config = dict(
    norm_place='pre',
    norm_eps=1e-06,
    optimizer='muon_variant',
    lr_head=0.00709,
    warmup_steps=200,
    schedule='wsd',
    decay_fraction=1.0,
    train_tokens=163600000,
    steps=4993,
)
MLP neurons of a small language model. Each row is named by its layer, matrix (up: input weights; down: output weights) and neuron, and shows model dimensions 0-191. Each number is 128 + 32 x the weight over its row's rms, rounded and kept within 0 to 255. Numbers have three digits each.
Before each neuron's rows, "fires in" lists the words (lower case) most often at its 100 highest values on Wikipedia text that the model never trained on. A number after a token or word is its count.

fires in: "was" 24, "not" 17, "is" 14, "also" 14, "been" 12, "initially" 5
L2.up710:156121094144178148172124189136099128144081126129132102174154118190059228173063138106074116139157081131165166102101136155160128163074060120147150159123152116117173185104105112113136161123123098129181144104102116114123118095114109080070081119160148139139159151109112089167158127108160145142123141133074049161133187115106063147128092130112143112129137147151178178161140130094167064101172113124100097179105133092088118150077133098154150105113164161104153144088129175145139080173185155198108118131174093118089082143085139138094143085139134135131162088134151120154156127112100066143
L2.down710:098175156080123131184172145112073137107101100153125132130143127150107116162070123113108143146150084154136134122084127156109080088080142090085157146116140045155168133137106130116127132154197086160165094136142143208144090106116063114138126164137133168159142169154145082147126087133087156150129029119117124169072124150160163088172148138153134031182101174123168134184131124121144069171176089168132113096148110100128104182093108036144101152076111140102174149113090168107191141103092159152159127115163104134095151099104123141110127136134121139105081151159166081173130124124139108145

fires in: "1" 22, "2" 16, "3" 6, "4" 5, "5" 4, "season" 4
L8.up218:128105144134128169123117141133157089134102131126070108150154099153142132143070117123128166155113105074157105083143105090138109080108099169117116108155135113124066177166072145138105191174142151157146142072060086180130161100174174123095154087126163158087135093143111107111083134070193143112120073141119136164062128131094154152139134179191149156135175140116144103156095125100068101113185073180061145139098155142147120096122140192109123141213114144176076087168099086131151112102121175106115143139129121101084135175121164085129119106106160126137106128118211176185129126090174113165
L8.down218:119146119134105117092178080145108101140150112137080125130074113086138092118137100059134110146043136126126166120157110055132129160143124115111166110087153110138092150180125111120079154081125130150143198167080123118131073111136078159146201123082129143122107072154129147110128162154200129108140179153043112132189113145080165176165133080079118137139100111174134142098078172149171143152077109125148152128130118159192158142149134129132131070129155133163080128187157092162097047071099129174115149087082120173108147129118146128171179172130200155094126110135160103144138141136153147095

fires in: "as" 22, "for" 8, "against" 7, "species" 7, "apps" 7
L2.up469:113132126177125168173119086131096122108132149138139105099156088108106160095075088144120194091132093089143126115122139131113126135124132141130093132123132174127140120180161160126142097132090121152135143109153075104122110071143143163102119155102126089152136149100121114085104124075111135106094087198093109143230186139035118137134202123093173132119139141162135167144104160122105104124216029082144157175184160121129097105158157198166167183171154076079184137129127083147114130054108136090141089105146116160103184136154109086139138125124154143108126152095174156097084112090125135170
L2.down469:107146101151101124123120065177124129114148135093134158099145037152128162097178152143117166089134168145129125159134120087122085082113164121123141067155158188114146159102135178074108096122121095152115139080076129129133122137168133179107146178126157114116177145134098085206117164122117085123138109140157033156193156146147113142080114142112130184034136090126135122145142158124110130195122133080106180133130166095118148132119127149123177084113145090190146118140136101166095148090080180162123122088117145125111158153141129063028083135128105097143170126125115171063140093168160163123

fires in: "is" 40, "was" 6, "post" 4, "0" 4
L5.up251:121164156109153130056144122106150128128173149100083170137132142094095175156067107086153116149156051185101126123130125156070091128141117126094116156107138165118089129137172129146103160104132116071198107139140136126078104101081114176101167191136183197102116109194133107118121101054156119092175085160112119114129142127086115149102143140123107118103093130066176116159156084145076122127158118110117181160210122118141123203150110071135126131120147140132197125147108117129216117146049093092096124142120159116087082105133101124148130103126111159192095102191099142164128164101127126149
L5.down251:174123167103168149123166068122105109171132103088200090124082090134188062046129114138140167062055108198120140092096126121100109059168156164137094193209094150150080132145141110167149127159101112142160188131113116120176162117103093120179073123114142154133160122126136088179099092139150136070111154122112157140141147170169114140128139051167166129147151146120130169064096151128108112112130124114153122131102149118122100126141089126120153117126135122081122153154136161122105139084125139084102140078152128159161138188123162084112106096114136082104188214114093125101144084178152147122

fires in: "it" 39, "well" 26, "binding" 6, "instead" 4
L2.up267:116133117174125114118121106151066143143141128127150134121143099142049203146082104149147116111161151161152149063133143090112176157162170151154118093155110136131033147085082174135139122118124127096168144090121134167097145079097072095175220142157165100164138152074155100090158077136120143092147169155116112124109128068114126162139106133212152156107095106130082153148118096124150093130116170145093138106131121073137102155101151209147143107129091131081124133100113141167067061139103091182075137172117103114115082121124120109129142133134187114150142090152209142169150067153123175130
L2.down267:116153124115117064115138110106079118120155179141114157153106143152109170117111093065186146118082170170134157136161099134091165084101171140109159110127128119127093110117129105151122163180130103163075078113145131126108149086145126121177157109212159130208084168132122117068137185124157129176117137198144193125104110161149167143182146173177132141122140135100116130145123150132147111114113173126116103147147124080161139125175133157130098101126204124030096113134064180116133110102088041137063142123153103105138115139150134102106139086143142126114141110074110108143071017154108130105

fires in: "at" 66
L8.up470:127098142099183137130153120117130133163104128104102102146121101219134134058156138150123109103139107129142143087183139137099093092126124150109128095130155166104059067118080116087098148123130135100167109078136114134120112133155208089120086148106133085182134076130150166036136126140140159111106106117179199085120111120141144132129164168130171052139176166144187091082104115071133142111133124139132109152138114158128126159200188171094141128113119136142167107201166091135146079095183148125087079118120097100170175105132136109138094113073141143106161126143128147112132151196159217176
L8.down470:168162108153120113138092157162071112111133171098168128186115087161120099095112167100128094135117123153110162113152108129100149142119107137134095144075126166062114173083153125155162092108129104100124126196081121118136116104136114087115119048183139070119116091100183138096178220131110162103170127139150122147093039106124146118145125135125098096147109138106157117111138085170119158117125185115150115146192115143102125114154117070148105084122073177101216101169145136156148104144147175142180172086097103158113105078159166137118173140089159142092150161125135222118147081081072152142

fires in: "by" 22, "al" 17, "at" 6, "for" 5, "occidentalis" 4
L4.up729:103088158156131146106133124121158160080110103073098108097167114164091159112103146102119161148163100137101156141149114196097112099115082104116169151113158096073160133168181167102181151073143084142227124127165146067135163120163115130169145211141148107172170187130102140099158130072108154133144133093134078139114114113130118155156106109113091037138190179144148151093080076107125119131123121145099156095144116109078112158096183151173103154159133107156136107089159104050166149104101145093106187129103096185139103148095157118099144140143130132172126074156164130108121094097174090077
L4.down729:088177080206170085181107145155175164139159149103095117157061100080101143107094146071114162083167173146134158162175085190068127131114117124128161130139202117158130155106129169157078047187170120130123129090136139156142164106086150098122066075074160154155188142139097152140142127141169136168104081113158125130114149117122133109141118154092107084128172148157084106133098178147158048144105165097154140196126117157129124152076097140068122115154133111116103128117079102157122080105085185154109171134144124123100108130123101125162116136105186178108087119088141125093145086128121111106

fires in: "has" 52, "new" 24, "had" 5, "then" 4
L2.up372:158138205139108140161111141156112199082129186118190110112162118163133128182113207087093155145120121084185124104137133118140166116120101111158127148178155132142086163124116068128121166096171106173124130115114167121137124154052125156072117174119156110138177136123159136138147104091176092159092109126095114086140163129140162151152139096088146188101091116113104136140187167082138174118141156151119161129135109164067043133120102116139144123149117166143200133137135129155146082168070083135090117189149188106116112074128124114117110095197104174153126099172071137149195113088088170140
L2.down372:177095144102112161092109154158122198066108202124175098140120093159138127168102148129096116128094124051177134087150109000147133133146121140121141177196152124156103119111138071140114122085118125134136126110098157055101122133093122163066124183122124136132179171131171106138132114070169123132105160094093110089168128110161155147093144074106150188092126108150110140126195117086113150123125132205160173129143142163107078142115148123195150112158130132137161151142164068157082115153097116147110108135122138111097110091145115105087121116153110167172109100156085125180156092059125159157